Weights of a small transformer language model: 10 heads of 64, MLP 1280 tanh GELU.
MLP neurons of a small language model. Each row is named by its layer, matrix (up: input weights; down: output weights) and neuron, and shows model dimensions 224-479. Each number is 128 + 24 x the weight over its row's rms, rounded and kept within 0 to 255. Numbers have three digits each.
Before each neuron's rows, "fires on" lists the tokens most often at its 100 highest values on Wikipedia text that the model never trained on; "raises" lists the tokens whose logits its output raises most directly, leaving later layers aside.

fires on: " and", "6", "5", " at"
raises: " |", " |\n", " |\n\n", "ee", " their"
L4.up302:110136134140126154120104133152115100086127110113094125089169125164119128132129135132151171124124150141144082102121104139182165128113118137113133150140094110134079133178103133138164130133119150117162142127142142118140090113146176096132150139091130112114128094119130152146157125109138118141132115121131138137148151155117145114125095099207144113126141145114154152116120150159079136139133123150110129123151161142138145139120101144109140095157130125142137145128125119132135151127096161103087108150129096177128153079120134099115170134148135132183159129115124145098114121195191121143124167089131200110137099109155145140099116105138113127169080117138139149185082112089135079137125151138119125114147099142129121148140100141131155127127136142132154094092186067134112104133149142
L4.down302:135087117107145149122141114150115136138129109096149120127170127121151125133139128141051142114122207161087105129142135130112101149098110145119126109084159149122118126096137095150150124135124148166107151077149122111141115083158086121166092160152107147109121157094153147127125139131083144138162144145117142070137120121123137133111145161133153111122150152140057138101135121118171131120117126188084131134156144096132128082102092133157124136126124117148155108131155146140138115170155116118091119105098142077137137169139143171146091161148178122132124115122082105205123149094079139145112114067067144127128128151143120137119089144144116140115091121130105140135203155155108108140134115151134166108147124126126095110154153146106095141126095148138107117144150149112123114082116144

fires on: " |", ",", " —"
raises: ")\"\n", ").\n\n", ".)", ").", " etc"
L4.up24:149168114131126127139111111155126159135123109166143144125117134110171121127112158125144130114086149105141141137137100130094109121159116161083149127155141118150106114108132119104087083136111123163114128104120138125101171135122095088124129114105146125084157148081121123166140159133109162120145122142154125124141149131150091158130125139090062090137142080163120107113141073119152089112179127173124123065126151138104117108171120100137112132165110125148127107161163110135141106129153174089093145086121110134106105091174128136111118139164118116140140089120124119079154096108142124158125101099134151146137119125125136121139126077141118108118129110152133195113137155184101134142103142102151108111150161110132105139126122130120099123076110158135143130136123093170087146111145079
L4.down24:107096103146138118156142130142097160131128158161149144150145147106126115130072099155094116108114116162108111131142141116147164084119170150086120081118162129138116165145150113140131119134133119143120123130155172079155101157133141169134150127115148133143155160148146152072123134132126096118081140059101127123094137074142099098132158095155108189129166086142158139145131135146140119164100113119123119161116115098175115104147072153121093132073119155090170142138145142149159052152099116133186127081157091170132141139119174117128152096091177134089135160138115119113161162142093049116109110140128114104120115143129115124100088129131142141119141153117121101159165151093124138112119135177078128116106119153130146108144102137097152128117139102085101115133168181125139113068105095

fires on: " |", "\"", " Majority", " at"
raises: "|---|---|---|---|---|---|---|\n", "|---|---|---|---|---|---|---|---|\n", "DST", "|---|---|---|---|---|---|\n", " chronology"
L4.up211:122123160105142134103100096096130102071165116157134100116139131140160130112126130113161175179119103119110134104137093123151117138135127156134154146103112123177114098189136111145089117093133128135120149159143101154136118129145154147160129126112121165151129124119127132132120129107113092161135095113158130171137120091115104129124154111121121139150112144110148137142129130161137140092110114130157163139163173108125152164135091165135157061152081175149135142086127139133101143127150112105152110170133128096138134172121120127125126153096135153178157166119151120087140169179125112082121120080125199107157094111132138162124118121141097137127093136125132148116122151069112108130178118148143166123131081123138105121141195141128138132114118108152112102118090135145151101132155135
L4.down211:132123143135124149136114134096133115134109132159121155178112098136125146138139128130103119113113130050102081129167080124146122107155089115132138126088096121113119164142096127153127151186125103131158126118164143112156115125127163123136144121092125138136138127118147129108129207144122110127150114128141119113129126130156133116134120099143107074132142102137121103087121112115149132134138142133087145140134140125097155099140128138117128131154133127114189146198094109090134100107117086137107129122157129161126076113148135163118163169157112127151101103172149133152132097117158121129138121120111111159122098154095145124121157165098165108160140112150132096127070112127139125109119151185131132109155121171134116130123082122105089121135156176077168108168177085139144107153133078

fires on: ".\n\n", ").\n\n"
raises: " |\n", "Production", " |", "Overview", "History"
L4.up1227:129099116150169068138124168104110138129111156121158112081135141123129130099163146096126156140095124090080104175141123138126145143101154128116093146140148139110093122134123179139172144076112134137147141122065171140137151125143143137137132127125146133141125142105155139099169102127157110129168146097164121125127154141140120167142116133117126150133089155103092100154147117136111112149099149134144092120113113091136109165123141070154120113136162146149101115113104141169170103110168132128105120095130087079130136124153128146077085160138139125097143152096110098154124127165125129141085118148144130105101144082111126109079132178106141128113136142129038109132131134156154116086194119169151122167100098126122154119158124129126107120095132140158184098108122132133106165143105124
L4.down1227:125142123131158137123113148144130134138128200138125151119193129133108169090124165121138131112106136133101104132111132117126132146131143119115139091136133143151119141137081151107141135112149126135129122127127134132122143125147104124130138142137136167121141122120132133096128108126130134108128136127109112139118225112133110131118145103130115127112146102129114135113110116119134143128148121116121000150098143099145134166120140140122109132128119109133000116142143114124158123111160138133141141109135137128128120143139116132124121126115142094137132139121131142130139133165125128146111131115139132129144140176116255119043126120135126130148131147071091132139139142131127117107130147128137106129096119129095156119112146131149139107125139105087139177094135120132121115100144136

fires on: "2", "3", "4", "1", "8", " –"
raises: "8", "4", "7", "6", "post"
L4.up1045:142110185166143145180110077129128126091146107107121106141130135149123126162168138123085171103116141122183090139109107138122124172181105128185086137141132128109155115126152095156083166135107117102149190135147116141136110129126095130140126105175131123128122130132112153112128095124081149136135072131087127124114127125163111106141129102115149130113091117108129174112117131103161118103128117128090104144082131110123122107163136108167136124138127087120127166085115151121109106141108136052156137110125101124105130123106115102115110073125098127119112125129128133153120099160161122154161129127142134140127153116100122135126119140107125136103108115161158147177130123094149167135123155159116151132167124143136098111145161129143112099124073137107140127118056137097100175152154116
L4.down1045:131107097088151127103131133147159166136132163122166108112138118167121113108116123148092121088140094133060147145161111110118122132109150117137168097112114130119102130107136143086193072111121133120112101110094132112158128128160143146119136126095130141153109108163141144113164135161166110147120141113141149118148131117081153111140099131112150119107124132201174143116113135126131132144093151122124136155151122132119104142163155138140132115129154151117132134171091116132141087108112137109139126146186143127122089113146127134121084167122144118103128121110116128183135161103122133054116153143116103116151149127107123127130157149108119133098167115140084140135115063138139117063125095102122134094122149127136100131151060102150111142137172143113132179093168149133161081147111163

fires on: " |", " the", " (", " \"", ",", " its"
raises: "\n", "\n\n", ",", ":", ";"
L4.up733:129140142134121129088176136129135119093108119158125122114135110152125120126132142127153139134138142073151073111152097131164143115137117158132152074175118147201098100088127163204113119185090134176097167097093136102108133106109118107109127148071121129121182136103122138123093160139138120149121144115162112167106169141156070142097149119127113137132119140099149106186176153152111080129130134127091152104119119117134126085162115138089139093142164168153124131119143128144146148152136114126147100150159124139137138113148136146131150121109101128112124157110138131126130149188170127150143142127100149127161111092144148107138122088127133132140119116128143121128148134080183058159105118095138111158151099140132105158138109110111160089115142107148176122195111138127087134098142106
L4.down733:126134133129109147155156130172119135154165122170141110149072131142128115098141147114123117075111134172123133168128167129088146131163096146129121160117131119095158101147184145121145140089123142113142135156162151171124136129107145166133151171151136129136103106122128136075115095086145145138149136099073116113158082104087117124123105133147163069139124100180156150153136124131120116142136132104120109141081104127193131129103091075122127138130130098133149126133141144117139105107149131126120091118124139180145139116129124143123131136086122117128161133116108106098157123118091155087144149101125121115127149160142117149130136141089159112076117139141090127139126171140113188128115142186132136127110154125128144100113085136146147123119129147104093119108148124142148057126142122

fires on: ","
raises: ")\"\n", ")\n\n", "\")\n", " |\n", "Results"
L4.up759:110179133123171111142097184137178160120125125147151164143126128113137118172155133145119137125111140098132130155101155146116158133100090173127116135127139118163142137107149119150093087114109128131084116091092134128134155102159088095130133162093145129067143166127120158138155119144153157129134109109146116116120168134124162102149150131108123131120147093142102113148127099071131114128139126132154124097140104085129135134164111100101160106152105127149156146126175088162138122152150145133132126099098141124135107098154123103129111151125118118108144101113127137119155107125132170087131090121111125122137138116144143113119097104146095117134129105143134174095122129151090115136098109093155102108152165128123107131131093144135092123100099134112112098155111144170088131111134121
L4.down759:117114069155143094165186121133126149122123156109141153163150154126120135080097125103105128112148149185136100099108145110139130082143166161069108156143139141113150163141150104123146151130104142148131142147133160110141091134116151173132145123126099105128137157141124165080102105134119100104073146103094143123094125106150117055110119114148146154126137103129200149116154119175135122153128100130100112167113137108129082102128114142125098139087137111121135127137150151135120084149108122085147129087123106155166158128104153116134135107113182125134139166171106105118152096131124077136124119115121121092106119138092092151124107137123137124146133144112094094183141138156130147127109126173090145158105122137094170134164115114128130133099150134127106121109136121084142124102116135

fires on: " and", ";"
raises: ")\"\n", "\")\n", " Current", " centuries", ")\""
L4.up74:155144132160109078111120134137127114129092090134092135141137129135102121157121130130127179129091114100125080155136125146146097117071138154152135144103147136186154145152125117156128128148115120135110169106102109109157141139123144145144143146088147098112130147119113178163123154178142180156107149126115122107085142103162133050124165105123136133158124084117168135129135118139134113119164117130136155104119143086132148136190100126122124134119128087164142136110150112096125116093130159108115123066095128181138141148138185136147143145104128127157157100118114143115137115172142107107101118097128123101121126119118126128115125147124124126184131114138110192142134092119155111082124151137180077128156131131136092128180100134110120123104128144128121139143118125137093125101125149
L4.down74:109131088122104116134130133125107123117077132131139147175137167150127136119108138193119139173146117150065153068157175105131119063125149141132157140125108119119131166140151124147106190124130113118127118161139153159132115166122146127153159145125137140148062090105130111118091092149075150131117157110128131155173146059167119148129136091118109103092137139148121121138119144119115125109065129146129093137097074120140122077111146144090111143101189110137138118167097125134117069105155115073143112146150125154151164142126129097122096125125122115131137164115088119088123137125150126119086123091142139099137127157112130134104108146158135162125109090100138098131100151156124167117143123139132149110117114138121120127129063142087167127108166135122148091137129147165165171165135140

fires on: " to", " that", ":", " of", " in"
raises: ")\"\n", "))\n", ")\n", ")\"", ")"
L4.up392:129144075087132145126115164143134153100140119127096103098128093143116130151146107152150091150098161122142095152109075114130148130141082157095116093144110143095159077126133171137124113131115126123133064134118134138121144139095152098088097112128109173144108121128078072128148129121148157112130147084108126120155146152096121158125142166153125111173119125117127103142138094137121142140109139178137150141082142139101121167121121165115130150127106127149127138117131154124149092116117153157101139146127129092151150120143108093149132133148150116096100136149158103130114126189116140157116110129120139167164129093137165163150122149115171136135153117120159165098100155090132078124127113112140122145117094170135115111155117139092123175143113113129121120120132077130114119148122146
L4.down392:083079144139127097095150127132120140126126135133181135131126132152158108112072159128084153108142130168106123094177175140120121090154156136150148133097106153164107168105173115133151177114131134107114181158118159105138091098114101159142146137132123100137124107103157155101096155163098107116138110123143141131111099100120133134149092103103141147125117132138135139116139119127141136136105109126127173142165149132152096072135132121136111114080140126142098111163123118169129142152156082100134121129118093180140138154101160190140136093090139119120152160093132099165165129127126083143125153125136116118121155158117097137105124137103118157159107180102145095159163138121152147152135119152073134124116150080115140101123104137136117109118143110135112180119141148112150162118167124

fires on: " |"
raises: ").", "),", ").\n\n", "\").", "\"),"
L4.up607:134115157133129134116116098143132095081123072110100136125143133102126136115115148113163110181106130114155136124087142129145152130130128163146127152142134093133108100146125126089134179083141108102123121135110141186123109119127193109162082136114119143131145076143139095150105086120154172117097128145100129134117135130116126151110143120109135135151158151121120137152124132167105111115078142144134155123157153101104124120136141182146114138126094135154133135105115115106146150148105163132145103192095134154119139138138124142124154153169115123169160151127149119105158151156094084078094126137160113064126160158132142135139118135144143140109112147111156156134085160117131122117161111156121143096113077120108139121111148147160132122183128153117134135123102148105102135171144141
L4.down607:118147125128119163125123162100122129114114141150116166162118118119135129134127074147116077115127161120098133141142142145124106104114100121135088122127136119122143155080121142142095123178128105127175133132154131113127108165121123122145140096122104123082146140167188153111117161119134099156122162102110141105116129077153118069152130102128111110160137117140147108101138131113090135165183138148118109148139129106131118080118147090143140124111161156091174128149108089099115104098108109129122123095145099128137132109149100149103085143143131130090132098132140133134133074091122127099118090111153124157137119123106112137139137140091170128150133120142114067127081124126139138146128114147128131124174152169137121111148090120132096126146146179118166096184168121123124127113177115

fires on: ".\n\n", " life", " Personal", "International", " career", " |\n\n"
raises: "==", "|---|---|---|\n", " ==\n", " ==\n\n", ".\n"
L4.up1007:119168111112132097105142104105092115154114131109123114116146145152147135140098118138088120090098114123088152154138113133157098139095128157137179167125152149141179097143153115101169138119129151105169143107148127154135104138140170126125144147082156106119116108102107130125129155118112180070144107154083123161088128112155124148122139106078068099109140140143108128134115064111141110073122110135108150106134149150123158111086131138151140114165151120138114112145150194149145127063134103135140138131071091154156117158116135130110072134105148165113161139120122137115119107140111115101141128129099133101124141140136113081071102122154121139067118131150088162150158140189115160093161138176124121135110089183142140140117145165128115144139136088169132137112124090142150098113154078
L4.down1007:097104143137158151161113115111112178132171129123114165201125138136158136146141138119146142128161123137148093154106106076145152124130149156164106098174137144144131137119106143136127129113102144126129117158098138092139113092101156097097135147114133146109115164163152135086172137158098125082106131155139131098113160100137135138105143140155097090091085121153118098138156128121142142111098151137080103102139123093093132125146170112095068120143152104126132103143100080159122102165109136136115123096119155147102102112138141142105108119141132120123141134151100105138083118136107122128130141125161145149114123169152156172104154164129128132128141150128166152160149140104126181101152128133135086123075132106109141151107123174128135138086093138149208108130085113125080130095115113

fires on: " and", " |", ",", " the", "."
raises: "|---|---|---|---|---|---|---|---|\n", "|---|---|---|---|---|---|---|\n", ").\n\n", ").", ");\n\n"
L4.up572:103106149125109124090115072193121135123146094121100093089136137076139113075114122132162173144120134157133138104070122131154142128116121142159101123146137108151113101149122125180099169113143101115113176155138122146123108102116146099189167121131103102154115071165140132142100121124132142125160089141158109121119135134125128142170113098094119125143117147151099115100154156124093127123106152131099164124177132134106148128127152113128166132160150152116113110119148091137099112128159134107140088139083119124141142133137154113112128146175132155169133164118132124114154139127119158112102097128083127123136095087156131120150100103160114106156158103124195138138120127122112124140108152117116170117139134147132116104156124128102183140157116128146132120111112141142130162109120154
L4.down572:145125103160136113135123185069123134146134158110134141102146091126150117154141146104087104113100134098068125140192104119154109107167128102132156145097088155125099155116133146111154151169120127110138131129109116154122108144114116141098112113115147136138147120132212137152147183136156099130136167124130166130112117067124151117114131142148131132135151101129123150122111134096176134168147155082112122161118119102148103126116125150103107116130153150092168098123125094118120145100121151119118110084138096089120142148127099130111152133142103141146143113081110147188118072164147157154151124148102151145134120112082134138118172120154164165136140125126099093141137085135143109129130130158122142135170169139116159107124120149152128111148171113121122099154156100096129133128183113

fires on: ".", "\"", " –"
raises: "|---|---|---|---|---|---|---|---|\n", "|---|---|---|---|---|---|---|\n", "|---|---|---|---|---|---|\n", ")\"\n", "|---|---|---|---|---|\n"
L4.up255:122127165110109164081091125135132120098140066160095108110078170132111143145132139122168185204145118148146114161113151136125125111109124146143114146103171141140109108119116141160106123157143138116107180147149137155098155081181117128133139133131142141132101080105136160171130088118094111178156094118157104146094148146187118147151202166073122152187127147114110123141115130146115094123094119107144162144171141114116159069125165134141149134147125154111142159036146146096126143105132121126135105160105119110156142135205080131154112120148094152197101151112140141138125136115141151103099090108153154125167139144135139149133108149130096118110100087134148150085114130145106120125147117133133164129142124102148146085170140131123176106148113127121099113093122118115149121205137109
L4.down255:144112117110130080107102175122127118148101122106137112109098113112131143123112139107111085103144098173108130157155106123173142114164169045103176129119105106148120129093140126097140114096114098109149111161123114121131137163136160138091122142086114137124124128095154128160119136128128148099126155106133143135146127096136143133107083119143133141115120116147134140118153086105129162134120144063136118141116129115084125151133143131121115136117145145114180112139140152103093104092138119131159112093194066110129122109115129108122115096152100155116111132124118167082140097160120136133141124133120116140149129092037146129113166135120173136137109093118131098116107068111142159115150144165084106142164168152137191137150114160127113129107184162166132102174133124153155149139120092

fires on: " the", " following", " to", " his", "25", " October"
raises: ".\n\n", ").\n\n", ".\n", "-", "}."
L4.up156:140148110098108139106135106137139069144153096108116104097157143144103083096148111113170119148124141142117099106137099136119159135148124094119172118177129126117122096139149124110153124103124129142124114107186119128098105128096152077147151114105109126156143130108115096152106097131109191106128155122125106140127152164104133145127126102161180120128161126125147156136130121143104159149162130177116111122136162152174114177123164155135111138129101110132156128120108147111124094127094120142102130134136092105138123151133121108121130177144179123109105143132173105143137126144164113110165121161136127137119171119158132151104084163133164145102112152121114162139090175097138096125144114140087142128110078136138106118158177108127141159158122114184174111117139075114156104129128133
L4.down156:118113111097116158144106133117143155108121129123124110092162153083126138141125113177143138090109130161120118130107124117133121161075132113117139135157125140127094167172100117161100165120159121107147135089099150127113141143156100128120118125108140138125108157149132155128151103128176133166096090151129110125095126065129128074117181111142124154118130136108121133121112139122099146158127154122146101168128131110139123166167120125134121159087090138124199153133137115133127105103144159138089126100086115074123143132126118147113112135132132124127148096123107139145154114137154138150141140177123093128136144094139122126102087139185174116144154141123133108149127125128129094121156096117131102105079099120131097118148149142116129144157138108117123141163083076166132103131123161

fires on: " |", ")", " v", "ov"
raises: "|---|---|---|---|---|---|---|---|\n", "|---|---|---|---|---|---|---|\n", "\").", ".\"\n\n", "\"."
L4.up131:121101138123124176100101069154157129115161085137100066134142132125168104158117145097158139171125134121130126126113127128120107134107103108140098161134138114164124103155114129163112109143157128117178141147130103121098093092134124120156158141155164138139126125133152100182132086103117154129152074123144125122123118130159115159154211148074157150139135153134094123142133159156115096081129124120156142107132169116135133126163159146101132122145105134106138138055146136115141150123184143104131107170135152116156114143145082110133122129123101139176118160107140105132142160125145135099115104116139154095150116122138139152119121130140090116087113096117185134125139133119129137109163126093116143118131097117135144084144147145131169098144130106087110120139069124128100156189113119
L4.down131:138144129129123098127091165117118113114102176094126151142108090141123133134115083129093070099151138115097141141145096126154115118148117081126161125137126128114144132128136122129181120143130106129157119141124099126134103184138154127098118123111128103121146147117158119107100164152130116117121164124137147120135111107154116098115120100168133100106148107133175147117072112131163145151137141123122101151143103114119113110141124101133159135120151132115172115136117128117116086090105125137143123103187086111117111132140101118110112149160120135109129099129138169134128076123153120156136125143163109196142115115076120127137163160116176134148137080139092090129066098105136165136131135128125126149195152173147147143155115088158091138135178167126163096195140086116138093135136128

fires on: "1", "2", "3", "4", " as", "6"
raises: " |\n", " |\n\n", " |", "|", " a"
L4.up4:110106084136092095146081128133138115080117139117098056130145141157144124147123141143144128132134129133114136116158093118169131145151199130161114085085099129123139119145129133134121141127126116085098169157125150117123089153150136118149157131172114108131120145100143123159144101108145198150162137152112141142131123107114135129124127078142157145131100135124134159129123147116110102136111131101141107147129085151135124149129108101130154132107138113110141169059110116152127174119099098128140126117144134094131133151136101106127135126142136133117152145136111146139096134148125113111122136121155132136126160107134123133136159150153154180192168127134128113150135111101142101113124119148124139127138114127130117122114130207107153139155118119134146134093091104100091143170091171
L4.down4:144126163106129159098165138127137160154136106115130169167130144120111117070163140123154148133131137130190134100069114121100137100118126163107120139121106104145128096146115108131134116172115109151092135128147130117139159095136102114073114100147130138144135125159135138105123144116129090115118108131175132123119140165165126115092149148094126142107186111112109098124107118152160117114132122139114128131120138097144128107132075141151106123152092116169150127169159128105188092125162157119111148140081122164124091136139123127149139113088117142141109120145147112100148132146103125129137142106098122132100129137126125097119108079119132092077106137131162171120149095137109139150133124094131116135120119118137129105151103116112126140098149146144146149120144171170117118120150077

fires on: ",", " and", " or", " Minister", " In"
raises: "|---|---|\n", "Results", "Gls", "Climate", "aries"
L4.up282:134116147105147111131101134091122118161117095132094120125115114113145122127084157142154121147148106138143149122192123146132137119143092109133141131116134120151115080143121127087169191157118109150156166132149082151094107120095119168121109117115116107136092095117143112193127122109114138113145136105176113145150128093127106139128121106097105116142162135096102114132102092165134085083062143151126141131086113134151133156076167116103098164103160134141131115115132117102129140171121144124101158162096118105120153156167122170134144158078101179150135153138120114145127148122174148151123144136086147145125075111153132113152135129152140145140119115132084131114094165119119143108137117126149125088141132150132171108140124142067124099134109129104141100165141125166073165108148113
L4.down282:136111149168166126119159094091125141118125133126135111175159144146101109151113131138130155143117146126103139135088136123151176120132129153106132131132130165126152105126152170187112181119124116140147101164146137085173146141132111101095138127147170120138162142134153151099137137150102123123155108168138162145132131129120150130154143181128141153135138134149165111109142142111139123112156111127156102163143177129148111118120115124134148108154151115130152135078152120121160145132121137139141111153140131120142155147106105085115089095110130109139136168139142092148122139149116115138095106106148110064141105162144130147161108144124118136133135108120139116141122146140137105154174108173137142194115073111106155135168144112128106106131137152140126131111045126119139124145132146

fires on: " ", "202", "–", ".", "201"
raises: " |", " |\n", ".", " (", "|"
L4.up617:127122099136120098131110122122107131094103126131133115128129133116095097157116120100174122124094145129139115165143140136142092114103141151111143119184155142114159118140119154136166114122116064104135150081146133185126123128126136150130126137111107120107151144155103112134122116133116188159131093132125122097147133131165126134097178127134114132128180128123091109175143087148127123109122100122163136088110131138119104150136136136126172133134117113123180112147077148144115180103165167149166154131135124135125151150143094117122118113155136124085170127077153082185151143135127114084178126111157113132117129105150145115113097118130110135138108121133111166121109139141161120133137139118121142147141102120123116135164115128139122181134148060110109154153123112145167136167125122
L4.down617:135148138079171163154130155163107128146114096132170112129135180114087145138133138112127129118151132119121144133093179148084102107150125145116133124121149161174172109153091105106160092139134169100176153141162126127137104110163128154133140160151143120103195140138127168143136106126108150135110151113139148135104093118194138112118179140109146119114143084165088153116130146112139152114161127109152113165112142136146128118120123132148130154094125106118164159148101105145136117102125113133080127137132130173151136152116132093130091116102134128142136150133170139113091130109093076125121119091145117146132121124130134165110120085130118118096089103128106122150198119140070109145126090172111118135140135141115118124145134155148147106087141127144117144118136159099131095119119141

fires on: " the", " In", "In", " this", " his", " As"
raises: ").\n\n", ".\n\n", ".)", " because", ".)\n\n"
L4.up691:136111145079148132120095109133144153110121142096077114095120129149118113114151106108137137158133138187151092130124125146146183135143143110144164131126116112107140048096111171182149109125143104108111167116150126135087102124130141096145136104169102098133165134131114119142175127133131162127134149104131107147122118156144143152103128129153123139136117159093116134129130152148077127155101115146122122137127113146141134123077159141130131131104162138126152107138065150132139131109113144131100134148097117131132137169139108175138123109134159137119150106136109120175133112113130135103156137148122117171140149046108122108112123084138147177136094159153143113121083150112144112108129111129103148146121134117143160114135152123105171134163131092193111081106135074127169122162160128
L4.down691:101124112154117124166090132121143172105138167173113157110134157117112126144183101079140152079143123125127093157131126106142067160103111157135115101137128131105136145125117105123120136116127106123109117097108114123151157108121096128110078163087153130135125115124104135140164147129155109133130133133132149137113154125172129089139143121141152144108104134118137130127104122116128190145140189115149150132121135157132145148152108130143129149123132127117152153102135091116147172127083140136098169114135091115134121128139125119114120135112136143104131129103106167187161115141112146143119153140107097124165096121082104133105097178147112119162146100123163125098109126108144143087133161122179113106137106126111122125143141113135158097134127113053111145117082153136107099117125081

fires on: ".", ").", "\"."
raises: " |\n", " |", " |\n\n", "|", "."
L4.up121:128125125121111137158096127107123143085112120078122131140136133119136130120158165121180133152125092145126165148148113129186121147120168132131133112113141115092130173101128114105204160074119046134080116125104127147105107174122103114128120139148160132136155085110107121143153088148137150142134144158151138153158130082132156153110111134127146106119179089087141112126132102152129143121140107105144131139082086122123105168146114155150137084122088140147141122128122130134136162089135162141092126105116155109135121111142124093135111115121137123137182144108098126152141137212108124109084132121083121182148156110097151111129145154142174159154165093121118133136144140136154077095158105138169155130135109191123114113178157167146102106133129103168134141111109093146134121147134148
L4.down121:114115091183147108126135155125134132121124110112116143093167118129089128131140147126109115154121117130106115141138144147166146148112169142105131117111116125129148140125122099151118104159141064149088116088116134129095157109177080117096119177142150146110129158119138129150137140141111155122139146136107113113139138122164163117149130137160111190128145106119128134139153144098138121104132158178132069134118092126145121165148136119158154130157094099148151134138176073152123115104120130137109148155153163113123168124129123091126131129110122095131087125130154168129143155101114154128091106116139144133125125124154149125153109088163096122169105069130178152146152092129097161137117114112119074148125145097104162135126124124140132122067140096164142156129127115159126150105146145

fires on: ",", ";", " |"
raises: " others", ".)", ").", " other", " defeat"
L4.up886:093133102118115116087122133065142124121133103173126143123154121136134096135128153124160127126112125130143100167140095129128134133119126079118123092147161136143150109136134098099158107123114053167098115067110131141104151110094108074145138151103145144101135157120147132157119153151110169116144096085095116131128159100134153144135170107110106115133205080163117160139138096123132076096164120100140157105097145111134118110148083118129103134139104158142154123123127094124136128104146141105154100089121144102170109111157118142136143153168124108136166146090114124110141195142157122096146072127148112119127122101125140138142135150128136102101137125134150137128161127149176096146075107094155122132146118118121090098129143146144119144123114124133125139166135127172101124100147094
L4.down886:124068115132141130135152103136097138105112143118127144129113119166130141112118159114110147126141119140098121186167119126154172104143148134123145146102121077130138160167144147157142100130124122124153144150135132104173101102145152179123162152081137142165141146131142139110122161119113094120097152081117119146118129086119106127143163130171123124122125118105166118118102148144128132117118127120156136150052155092136125130139107142094118109080153139106149136130148165139122092100121085056146140114197100134115116133080135107099101127143122128120125155151151144112152127143115102139113109141155087093161108108100136132118136116062123128126098191132077057127106094121135114104127137165124123116090108142125122148128067146094133086137154169086139089105155131136134065115111106